config.toml
n_layer = 10
d_model = 512
n_head = 4
n_kv_head = 4
head_dim = 128
d_mlp = 1728
vocab_size = 8192
activation = "swiglu"
norm = "rmsnorm"
norm_place = "pre"
norm_eps = 1e-05
positions = "rope"
rope_base = 10000.0
rope_fraction = 0.5
qk_norm = false
attn_scale = 0.0884
bias = "none"
tie_embeddings = false
parallel_block = false
extras = ["capped logits"]
init = "normal"
init_std_qkv = 0.0481
init_std_o = 0.0108
init_std_up = 0.0481
init_std_down = 0.00585
optimizer = "muon_variant"
lr = 0.0121
lr_mult_o = 0.897
lr_mult_down = 1.5
beta1 = 0.93
lr_head = 0.00685
warmup_steps = 200
schedule = "cos"
final_lr_fraction = 0.1
batch_tokens = 131072
seq_len = 1024
doc_mask = false
train_tokens = 898900000
steps = 6859
dataset = "wikipedia_en"
MLP neurons of a small language model. Each row is named by its layer, matrix (down: output weights) and neuron, and shows model dimensions 170-340. Each number is 500 + 40 x the weight over its row's rms, rounded and kept within 0 to 999. Numbers have three digits each. A neuron's up and down rows have the sign that makes its largest values positive.
A block is one neuron, or neurons of one layer that tend to fire together. After each block is what it responds to, as a language model described it from the Wikipedia text at the highest values.

L3.down1525:504458511554511490529511549457464462575511560480508499463552612503582505529521506548516478521485493402487459498418550477543473481503445519520568539502516478548446516501489524544520516520428479489463498475439577521500447470413527578494551487554488443480527504483457487529505510533492506442501492523509457526525481489547448447525469475362457516507453489479497533571504522552464447512500488471574527541600503484527581548500473484538494514447590514443438474460497459466561462475525539544507544462518506427548509465488
Responds to: Building part nouns

L3.down825:539491492559439512450520525424569517475556536480485506464462466495482507537527490511532574581479548501448522432531517469448533453543424477439522484479507500447498500543470552510491532499496463423526539510508565530475507496481371524539476550541527490507491470547458389530499493451513479540496506512499466480571541481452448543529431498513531492513475496469529593510462469525471524474536444468487503539498546525619504540482478473436568452540523498464482529496479512514492474447493503491450541523492529487564507532577
Responds to: Adverb -ly suffix

L7.down473:522523492495503481453566453477440518555416517506601469523550462538479473509442505495521427582462479507481543483538511484518542473596509512448475474565576554541475449502474459484540497541452469540510478518481485462458481489461456431468470491445442421501577491496478513489434522511482481598504584400433539504463499611537525504541471549537496448540495512453443503560505536546463530534544500479481496479507460455479476526489503481443515485490458506537456503512507501509481569467546509529497512561465425539517488563497
L7.down526:499442525511497512525534493493484552513549397459481523541457416508497452518461542451583475537518468397529512461585443527528498548519492556510497472546467474471488456550546537514483426508511537527496588530439512539468440505463508513504529499582507496429580520469497476440511458497444545470510512524535560515504502492399478531496494613494425491491510493485538451556498497567495463526546546433570420542530539566512467475483463471471547523480552557489523552528491466396545518443539473516458542512520517492490482554557
L7.down1410:467411458479438550506500395449548474496578447488505483437521473520465544523463498496472548523508554564482585514468601485514499517520560565476570483496427575585503529551517471500496540520551486520492514433537505533410471548361556520525522605507522447506486500515485536500482490487481554477474490487567512465460588541486485460497425457498530464509514421574511471524488438553513438511485479454523482493570436582539455487419427521532534537513538465408471463548457519543533546482576489477509509493414513456562441450485
L7.down1507:536505485527491429513462516530507506493451512533429526505440463463446521459490426531537508546570502513471440498494458506492450531525513516515519525492452486486488454544589507500473530458473450596453463541548503475511480552477447408527511522603468538514523521527471535438500530570538521509529479531473544454591491456491505525471605543476486566502441478526513501467516575517573468521498509476494533519498514473488531522501529498531525528520541528450515526472570510531595577501466508483519492516437468535479504462543
Responds to: Negation and verb complements

L7.down583:513500506515467531492503466462529553508564456476482555500509461470491580518458570606493474541494525559471537520440511462503537557474512416537521500534526543523495526492474493462482521520523479556513545505543523534475504506219556503521551511457537542496497553529556483434528494532534524531546494484546398523547515504504551463503425572565524531482531459522605541543523489599480543449491531466530463407557442509485547505548498510431520510484488501443511537479554522556476517501483483512481460510464455516526580517476
L7.down752:532563536533481560422577449474456466540561573451531444534510485489464561428467563469564548513420484554407463526511484498519537518572502452527543530536554479462581511544492459501555504518476513517497536506477518428519441492419511572468551501478485499560578520551514462547523514509530484450534467501522461523441478498557464488442478446466562460465547456539508531457496469552563429513525561469520467472471513490501505424568503515501528514533552539555435478452453447600481465442534483524493495552458484505476588496529
L7.down940:503480471525494473538483562437473476530553581550525482540534483493524558491524472465511528561522483487529513486517448564497438513484465498469480474420489510547487513495480538463437481457536445580460525536535507444538392513528436506445525450493583479544517513536510562471512513460489421556386536498500451469476524491496497442461458414447500453503488620525499402451486479566460447505522499528522475460481436526535465428538501503488488470431550496498506500405516464495617518470551506486527509492564554503486569475512
L7.down1529:481483452492521525478579411527452569483504493527509524469434540516460426488460518460530561523549492491441437504439454580494559535393524478450542497542548515522476526542489525484448479497419533525490515519522496522458501462585487505508452429521487484487458461471517531460522536484533485444539491593479507494489559464544525481523523528490474494463477469482480519506447520443492462518413453482538480440485444504558479458477469532521531535438515555515487507536495476565530418520483505545527570444440538560508584451495
Responds to: Architectural description articles

L6.down111:550500537436464499492477481472489525428493527571522477453501467517544466470462538517546476484515524534474506496509543528497483546497508484544553505500492527469493412559487533438434480447484492492489495535527488482569504418584548457591506468456490537467457550458466479483564467541431450495513495537646508501483536546575488383516516399493531490419519464538486453493430513446473506492470502479413500480580488496537427528491492480509550544461562462531456443528551543474507557466518514528592446514491511512569509524382
L6.down182:548558589508517513460472496530441580553510496499447520505471497501544484474530481544428524471540532546457497540459458498579487531542515480493555544492515450521546466513569554490524554475442512519484534487482526575537606434598526486504494503568481508472471504460556554487480497451511470579502508482558485459510558462502499576523557519462497494534552601491507522517468518495451584457504494482461473490444459452501523474486524586525496442489583451585475513412522411497508532540539508484473468466469561501566517499514
L6.down185:473482427494511556475452469533527481505489514489431468518536493472458417557494548529577533514467507459525576513541553448461467498472479423492493530518511527483579510407531532533486508532534446499537564493539566465477568530487482472478485518453502475590487511493491547511456462432479468617579556458491567483479495511449501477524488495506521451518431501445479505472539447509469487400582543499482562490528523518483456481494579457447454512448562438527510525412553510472480505482468509452523483456384532474419463512519
L6.down476:507531457539499461554477384519572497504574502572478490531475524553473502518505520491573500510488465496558495476469534439558531451540445532502452509508471468507566482484506543468544500511482463537513535513476535501486547558503508527500552504504494482534435492495442571489588526480514458580478503532517450462468463522482485466507513470498488438532525421507511513501479483487506591440513532505434539530556495492521414513471557551569376471518491516448564466504468441443542428448473524518494433488516513449444507528481
L6.down858:515538467476471527459551492492492461482481464535538515501507451607496483477444527521456466496458502548515490531570488472503469458527491537539488465547484480448489547466473492446575495569476583544562474537516482451510536568439584462508522456476486465483410441562523517476537453507492560411443514483472451489498494488481515540469606478530495528513523449462407516472448459452502469462479489463540561458468483493498531559502482546559454473543474485487436510441520500493490484540529512455473463473545474481482468490540
L6.down989:540469502460517491475520523453523557430527550480499475514535451547600491536441481432440498534509462444482512522491579511529510485521456481487495502526468526536456535552520505457555455566500453513513534506461482404500518489528556474504515580551428427474428477483497464427485511489466525574534478463558530449550508471555435532458448493519547499487473559555458558467585501514520492462498534530530483514479453517504556497496516490509472474503492458524485527475502477467492506481531427484415463530523489550558531497543
L6.down1067:486531525449513490413480434456458529497505569493525512496511496570512522502543433433491482483521473555415537521486508589541494495538479503567549493590447443516452526489496514514522437521512472544492536554442532498484540520595461490520560470473482505524430583505507421490530468504507570474532506453442524536528510588449421514481532505528509464497520519477538448431452483522518442547447515478493497557557466494526529454506547549543535517489458464544512481515484537477585526463465532474474486444488496413435574515480
L6.down1195:545447488510575443533442503462443535480501521485505519507467498441530590426445508536490538461477438547527456507494485477586507561491483453481534461499558512483550500527480494497480446519441531492488543486427539499498551482594501500544531438459459498496481499545479479497476497498497503505498486515502472483452472520551498467462536568464571528478499525544547518504496555449493530420410450461473452431485499561542561504512428497458496425518478492462524467396519452510428507509500495483478490515523546509545505478472
L6.down1362:497550544427502534425536461466386508548543477473546517487548449559631489522463521430508437452452443489440528492481515493578533500497467470427544496489464487472448533512556535482446460489517484527500496462464434440510559529519514485507526474490496448479514479515527446452583463555463507523537553521548505467543494494526527502478470551534582486476558517560424499578491473484479538491443511480507451480504502521557529422518533495490480571482542513450475461520487498457512518458521507550504385443497554496495526450499
L6.down1442:456499501534527541445488499532539506465560483416532534413504489474518532538488543452501468505559530496466603518443549548515565547577573428465512425500528540496514522444466497517466490522578398507520488512554473590515497502555515477475488525463527538575537509447472415485466495442485491503523467531458507497568525516514400535451542516616555509542498476540548493516534507490549457493505503507551502405502463474471503444546488505558529529475481510471554567553524465497474465481452566485510482474495407518511484466504
L6.down1479:544472501584468559505575416512477489574520412446554517512502525470538598468493479502472504499512461444473544508527467519480518482519524499519557477482487497450522521502525550492495581530436468520482539490594475577520493427378532513496508500426493396501467489522478521515454528485457415513449476533516520471488468520493452547525522519451415503533481459453463377561535509522581501572474510509512508476581505473492501537495481545506526529522524587528556614576489493428468508441474491457487519568532468514467520440530
L6.down1502:536517542502587509451539479484517529525474579491471473479443522550559560382543476507519405422570555460561425477440523505500545519478486443515562530543516452528438534531456492518455488487544462529486425498508543527556554495533496500478490492515458563504503549501496585441547522493498440559566534574440420522431532502533489489501482470509513498542467502513429498498398521499501581556488531525523454523492499514464483384444573450516504540435519524481475488509496487420530488445456528527575502461493438476622514490454
L6.down1626:544562533475538476518505449566536500450539520483470475535613522484493467516492499640537505447573481511503505478510504517435459468482519499497501439556549493488464551561491476498490572565493428449522567572534519572508468452442539533425520525499504504493544456482575465420542506497504427476512496464444523432441464543508469538499531477493517517456454516477418480525497582563527470572489471557487447524461538528542530504471516473478464546503414540503558528482496498479491519518571550493506472372559478523437535487454
L6.down1635:512433489540559553463568469507557524521607503520512482539446484532599495478509528495498473513487455491456441491519472466463435571472470520508508473506463505594494491433506477492462478462572566505464507526506485453458473536419531556470481454507484530517540531452521529538434532552498526480484453432505500535501565529504494453509556587558480531600490488504469547541543448525476468497474557496472405440530525514505607462464477478519499438513553492517523556517517565552452431493508507476554531529469485517550490570499
L6.down1686:553488555495466494477549509570492508451457474492555480532540486591502493478526546424520506502565465522456568447480516485393486510528513535479464491531559546509504537534412468511498533487529492519436477476492552530497481479369511548501460535534442544476506526549550415464522462496485561527483503473442445472492520453475513491506544542477472491502491469502436504489508460561535529503540453550600526458545474491505469520526470509539492542476498483561502611486449535475477518488499493546455480482427505480552531490567
L6.down1691:475497488498511473544489533488420558502519443475543452510531456489507458498510504481517565475551469539486560450469581536521545542548469465481541513528459554490436545448533570477494470469518465556485500571488513460490518466625531477498549463492526467528460476521420537490516528488535505563494498504412545442480490552513417511551484526472508519538478500476520509501464535533426468457523517512486475524512528419565522467475422512511426490481542475558429522496456515481525473509573562474460440540519489547571557483429
Responds to: Mid-word physical-description fragments

L3.down1724:500541474470481570514516502568531431485520539552529512457476522521408504497489531540544526445444435462507480411569538459508529503469533479529494486429488567501498534470463509461510478503414437533454537540483456572466581517452447480507504478460498502604444502514478512528478462482437499495465522559520500471478521511506480516453494568460461469528481472427520503522532574480483514493611527475497387506390507469493471507598507383444546473528546542485511513473582540506462551515583482506509475574519479481471508441562
Responds to: Adjective-completing word pieces

L6.down13:576496546561506542444508508507455526477534546524458527491571528541501478420505515495513553519481501511454484484486484425412520483513479431489518471518524432480447606569511480497508527506519561472504541552505481469466521460506486435513505489578495482507383453498557523495554551493483480452462530525466531438530489458512431464537492527491518551514583438507498481499485547511462497491540435486526465515452526478485459478467543469532547516479484481489502479491487545481459459444443549470527500530549487433529506517513
L6.down277:507458544422503563473531463453537528493539460502544541472462540504535512519539517467541505427448461482507561546547492516498508555486503557481542590508553466552501510578487498475544456534507535462584467534574502496473482508625535537454531525464507462489481503486497516429507481545454491512514553415507434485438486442541462476475485482401548434486479510531516515516456581511415541554460562407495456549545473536517526456484455468543562475460495476513521500499489475508468525458557445484506510518489439447483510504480
L6.down288:461444543486522477507484522499507532491461489492492510431459490554539511543549454526487543559519576506467464525546462521513468562560504477503466491549544557550440552503528417541438548453469502427471563516483484527465448517627527503498496423555501530551505485525567515489472506529511547500462454487548486541471524483528455460513421430463497555488490413575455454467392527545545448435468508514515479532446500531472544531549595496478538482487504447560575465516501509521433569549492533515506469500507548512542516523497
L6.down404:491523526409497493540503410468405434484496536505492503532415563506563524462463478428499464494582506537521552483508497480547512500547419479506516459433509544500529499475483490447455510521469484481477523593465483484488515547399532489511463522521473444482459559418507527471443525488414510538482449536521503538517501519521478498459477482487487451504426591457528495466509509440495504432500467450544523498483461546463515548512449493521443470480573513469562535459540556512478540423543541565576541432474484581529486525549
L6.down435:474517535444475442494521522515572503411472519454419519535470555421569576476506442487416529481499471551453477530559444514584432482426468478579472541496529439424476430463455511580519502500483554478481530487527499522497431529419453485462463500523483534496494446518479478492524450499476506552538475530496510495456481521510464576469498510494473501497490466470459524462551479511532505495551537517536431512577580420521530498578506501511499516603487479504475530478522530479450494457486482519530508516479504482512520539477
L6.down445:477443528480494489525455476485494549402595515516492473537536560523463458520437516543440429517498527509488550553505515558533484464479546433472545465506500527485565471501444473485533566441524517507522451552546496523410479483208474498483459498524522528457528490542446489523497507538467555531491501515569533503537558497539504490477557516492446538500544519464482502498469552533455451421524463474542502551488556524521481436519470521539472559460514490548510439532489536450533561497512482446483460562490565472608496492517
L6.down474:467447531473466517449535494487501464512489465513467496449535475537527586531454443484511568474513512479519468518472545488547509522499487466508522487448550549493571539467502503563527521500433451541498500557489496458542565436380492527430466489542472546465450528505495508485512540524516481491514509508533439527491517444579498480514496442499488452464553453511470450476503523448491453532445505402599514543457574475540506510477439537460483451523536533456517432479476486510561451453524493515515534557562477529471442557573
L6.down562:484502481485441536455483492447524529481515470466519385560496507466551500462467589467459527544475554525552461572540431546508445473538473495470467474448551472437470543506466494473488588501427459480483528437487464466528431485451596504530541465432462593504555539477481524412479507576544540479454473518510492401481477480505593469455526462484555489490545517467481498467512482506522517567606435517485480547476467514512471518501459510485539573534442505480451516485501499420509462459505482500477516488560487492523493577507
L6.down867:494470539514509515521540502494536462544546526536434486456538489429547507486460500568439479463510479490499584436541469417488527526510486491530496536542576520461515498476571502567514506528488497572474469470509419472569514568313521416535503550523474425484552423599505547485474556444586541520437440542497475488486484447481541404469568509548487428570524512454529492487503468556430515515498553519531428473466475553515541529532463597439454458519500432470533513507527457501478480497505485444482589558462482485482488489543
L6.down872:532417503499513491519540546471526492496532465509552469516528458536465537555483545399576448523516452492533455512462510535481447554533517539562513536499493453511504511456515564480468519502502469496562505523537517450462471465172513542454485521479438474547456490458570420432506502539488476538509520483495462562528459500556477538481465512437490492532518461427547493465515481496424540515511502461509503476469499536465498494504508446500475460562536552577467497420498481514483561597521493488463465534552474459516467485451
L6.down874:522479457542522525519477484464514435480462443489565500557510467455567529466523483519461494552434544440492559494533518542471473494542462491479533476519433451516483560561528440452491419462478443519530507480545493516479519503490519568497558529559564585504518525473454488503449511529521422493537439512512494526494525488492537444495553524472514534461488501528493429519461498607435462533541516490433493437412565606485455547471540467516476441460557545468638509483533533525503463460470569551492473460461398485474520474475
L6.down1084:444524489529507534522496476491522438399524430468529490468543543502508466462486515524510496466523453473463469611567528448527499540559451566505583477520412502530446504514481418495471543453559512434501559534515452498584564431469476537425541509515532541466487448502433520517521551539550457542496413508502488512517449448537479435501525510530577470495500533505508413487401547523461497440477499432532531496502500415491497551492456514524461431508495550441389530431559493430484484454464493549477472534445538555448424590477
L6.down1180:558487486467499495546538508487442466533509576480401528444468547501498487542448488509449487530439494543493498520437506505521520538491535511491517506523445529457494526496450469603487525468506478544503550555485524588535488488482488483532537505549481507526542482512443513484439634549461499458450492527485454500452543514527528483530489549505490480498513475437548515548413516538576474491471501512545533508447481401498486550488514518496468409497521516491471452441447523512540572511483506509514482473424544524497492619498
L6.down1290:472501562521484547531540458479523386441511486487502500508541534552537495429452468533538526583513527432466458448497551462502492517558516532454480561484525447550460540489474460525536507504545448486449469494492546483497504474597509455516557451497545541564536596594528558491433515503503489514471468523431516509491470496487498544451460499504464512472538463528478540543442436605508426512467507436508575449446475476523445492511503541541520511418574507523522515521564443454500544489472488416559483416460506503536502425519
L6.down1483:536592529486430474556475519492486508467491518454457502471462512472489527533475435562442490474444504484394532512508575580482496504526519470537507563502469536530478511473468448538546547531455557508483490509399453547432559413463472472524531514499510505550492534547491537462439450479493485471512609537526562480578515612441507521478449500472475512551488499525535511465519430533454487506504516521562527496500564481540443481484500547509510515507448388457524581476436413512507511531462554536463527471477516459541513497411
L6.down1631:574434527466420483511520466506453540520472550425511504507523550473552495528456443563472518476451429572523499449483441486532574553424481549509502472484455483508533472427451479504520539559454454532474536563531456507518448507493459531426490506394519461503479569545501533464471548539543464573448503439611555471478520389528511527464541521575529480521520485490501446489477563506472500501502535490483448523485528490483531500503463528500489542511539571545439505507444505459496491496514507570531462434448535514484481463413
Responds to: Adjective-completing word pieces

L7.down613:461445447484470475518514504440496528543481524492486496554503533533481492453444526526504560448462496477531557477471478488517445530479450469519473397474537554527507502506549494525559481473467489485442506514570549516502473521399403485538474486494460510483604469476510514451504584619500480581441486500533524527500457521488527469486465548478515552471515455525633478442478574565487534471500507515491505482420501444498478485500499538474538480531567539542478441547579546491536480400446516496519542606533416535477448460524
L7.down624:546466558516574528536553536507454528536599541525585508445500500483590517519498593492434534528415502482543501502547447470535511477520530481456532557491441553502530514385533474478498478527439568484500512528423531508476563514347525544442532483466468477504530562506516467512494629529522488551491533469534553421521451505597461489446533569506466451498518436470521583530455506559484526547552497551539552487488410476486540523501502565496507536542468460522501536542479474486478572502528525478470495583543503434530477536509
L7.down984:495557507491504502485485521486538470552513526495520472506532466514537458460467471563507473466470450428467496481467499512450491544509469516479489591446510521425459474514521473525545497468481478529433478536543509537488534514504378523567499499548532541512504469562510526590521567529537478434411521526508541515471534498437486538519501485486539498513478525508551425451482479516412550545556468436493502474438466454482504495441490564474542464479480481533500483499599497373497499500445491508508486570442460469468464399484
L7.down1384:503510523452424480475506492464505496483486469473476539555426523386538454518462499511525515575489571469506503507491519470566491496482486481542405528484534529525523575462441545532607560544473455440495496492529561445578485486385548490507478503523484476416531405527454468529443558514436510453494526500503538529486469507506568492551510484404592537429493526519513492533481454435455505476479458454473495486418508511473478469463536550506472441559490574490532511527424504452581446488506556551499466529547557559498550497476
Responds to: Adjectives before nouns

L6.down33:524499464499482466496489546506578496498442474503495487474502528503542467517531593582438545524466515488508531522496515474426487522516483567491517471470595528499508507465427454497484557480418467497480447498488494518596555509500509572452423548551506537531553581539488439497547518540525511525475475500492503511462517564464560454516477517487497530550531466583523562500479544495534484461503500558527496421501509524539455502521403434406511499538429557517549524490553489554470505419587502515538530541535538533447462449507
L6.down101:513456495549461482496560491525533480564489457476435553431551538489481517512483510531463547482517444521527524524474581521494478452501471496532460563518566533500463539518467459502442479548481440444537426454476486521505490555413555559516439507468535446511500509485491483528488573459491481487506425433522483497577488494456521536547488490556472466515483527492610571538548504545497533480530471500480458454518492554541499508483547476443494522533572513511465450434510585495478500442526419458520546467472440522533559450466
L6.down237:539522572446484506577505553468516545514471567486528526451449530590467503534495438488510465434521525500525586483490549494545480502536574466503477465520468501468489562487471534493448451506517461544498507531507514497498576501628504479485487492484501514456458529526501468435517445558554515502498498555503511542514455450481547539510525504540491445540462518470520525532519465492404499505552425523484447525497502454487506571440487455451522490477485496508501503537452467520496469528505565603499500516460519581545528519552
L6.down249:569447485558485515499422525514535521537592602520391506473474464550483438560459524552461467458415522486494418503554512523535511541538531534437512474512460477538532512506520522564522468481505541501501502476463480535529465430449465473501494506472517497487430437529399466496489522575489479463497457476575524588545447590578583501492471480426498565535541483503497583482515512526538572551495557494497482474548460493492550454498430526447472523548492501525467515576540564480443513448511527499431509526507542532536450578489
L6.down341:526457482546434511521512532516530502507487553518482519563518502552525507542574539542553489500520425459474552482421464440533523450541474514498530521548545525555425521452442547497449514515524465446444501444532463517498450467644545513497391442454481579529562484527496502567514537490548488513470470490490523422472496522465408522511579496523493532484500492568469551430516483465478522534528471535520445530511489544489484470439469450523521473436473518513529414514483496513537521441506540534497610511511461544526488457527
L6.down367:507488489506523539539469456506497471522543505489490489563487417453461539535533580495538447517451498437529521452500482604539500536520505515503509448435443462469484524505454526501517492517453431436541461503436515566530506523450503498610462491554537498500525509457457494480447440503610529536560527510496534505491467532471511487461511540505499516463558490421520511532501473528409498453545530460507507469589556521568535577546465471546485441536537568521509579531477504507479491488566451430557533480494525528491565513410
L6.down458:404481500458484512506490492492562507464547444515559456521495574482410411503446503416435492556483515549430543515529516505527506486455513478463461495512556574481504536435502533482499495529557457481454520567542521506502470562533541432477493507541495444519494491540551448542476506517506503524466528455499496519590530440526560557514477562498515583459521459498568549465421445513519459400481507498475465531474473522480516585493471460522509537521457506573567476516520531482427537426586515482502484509542465507481461461484
L6.down530:495509482561443449509541486440483520493513461510504467525475545505527460494446540497490526528465482549454521518516432478513454470499495542519531469451554463446479555465514480535483449544451450568472516502511548499503508513139527438467496446439493517517556535513464469496485565549567493529478504482523522543519402482518466463510429564450446526523429457420552513534492564602503503480509515529504534522457481534518516477496535475537502440526506542443518507548546542561472508453480524455575514550475453509477533512448
L6.down555:476488544464504480453477514487573506502397457449457486592499514566513518476542522584429569482487482527492470429504475518531507550431437460521424485528570529485518505485484489497491530469479527538470501445484497480471511512495416498520486498446493515454428485480540448502411498529414497532493539534489504548465483541452492546512517570526514602529575453532486468448491524453480471506524483435498506433515519503435477572451509483433543442538510465461450488478500553485454496507536454536535459467525449520530559553450
L6.down901:516571535488531455477467469575458495531527501496503507563469457522473448520469534382480551449433448436482511537497510522519553510424575522489492474454470510485557473510485498527484498547452528500453511553486544481516460427494457464541498479459490513534517518516492502408525425582477529539548470487463502541514537505464449463465553516544542576469521529522477465511525355469578541526508515492543480500515522451475567426441457472523450493445480546516429419493490468523526462537515473520469469459495530494393482431490
L6.down1295:495428484503448508554548554421410408533513458475482499498517510508460541487465546479481483518509505479517541483500450567446442496538514460459495499461467490547498517532435505475508452507461534564509491527511500506436539492310500566493523505428484477488522512492482499468526533475579461574489523493488539473532541435577510420502372507536510478559526542464449528524566436477544565518513482490559515522453428534540542467555468615517459458506423601502430555530568560500475505515512474483483502454499505438513555564474
L6.down1300:501405535490521491509524474415540458532505442463515522525481530484558536461504532503496534530530473463441525395549493482540508523487392515526560473493501448511516490522504460491407478526438506478450401451509468561497543499407518458406512528466444485492486501502429465442505581460510479504563470494458491458504453546493538515547499573500454529466461510450483445556458440521453461535491525491503502549484554481567421482584569441505461499505596509544487496491511549509539476436540495521504453547471490532455486473490
L6.down1527:469462480565434555560504512525481559613595477591512460541500563487539575563481499527495553522528419451425510505455513423481514457456524466590486503517451493486429534506480526441414517558512510399546579521475468479596450588438418491507523450505466516580520576504567477463523547476482462511467468494519501522516489486526603500486527485476465523494564447486525465466507513524423507470500473521500488425517564474471558503545489511516507461539454487453456482447568532487445475546524478478541516521499484491537519564523
L6.down1584:485499520500489422502496450424483554487552504441480533442438442482504417452490481499506536482414551462447468464504566533550542461502428522504592512572481428534512462515428483523487438496500535458489555551492523524506495511500503445511503531505484536469514518489489489382572459415437482464447487479567489507487549543533505541519497505459514524458492471508505541528542482513488508470499546464449498564597540572565566512546485545467562457473442542484487461521508477522580480468507579505512463512546485444470571542527
L6.down1608:557438587483479467478522505587487539520492533550518510497492513473428490518496410428480522531505443478421537510458523562402475477502455596464564433511529488495503482478480450508561493566473514484505471481462528519543465546526463554477507488527526407429524469544504549484483524550490474452460533473540475545477535573500536506526483507444489511498547494514518487465511540541467533537494498509524527489521462566467456488463483416522514507473432548477510509463515539499512525434500493450482446538553593527541418567548
L6.down1714:563522468479449497545520469417525470526517600578399482530536534427526537517523558486553442467499553480461469490554497472546526517577448418450545543444477536538510474471518494570415447453518473478490499497509526496492543510523524546548526523412523491531517552517498488410560451484527520504568502494528466441529453511465427441482495484460480522497501487628539499577551550521484473471545476484491530502544511509435537511512528583536454487513470547450527538459551547424548479442564482487505463553536575539464484504515
Responds to: Adverbs and degree modifiers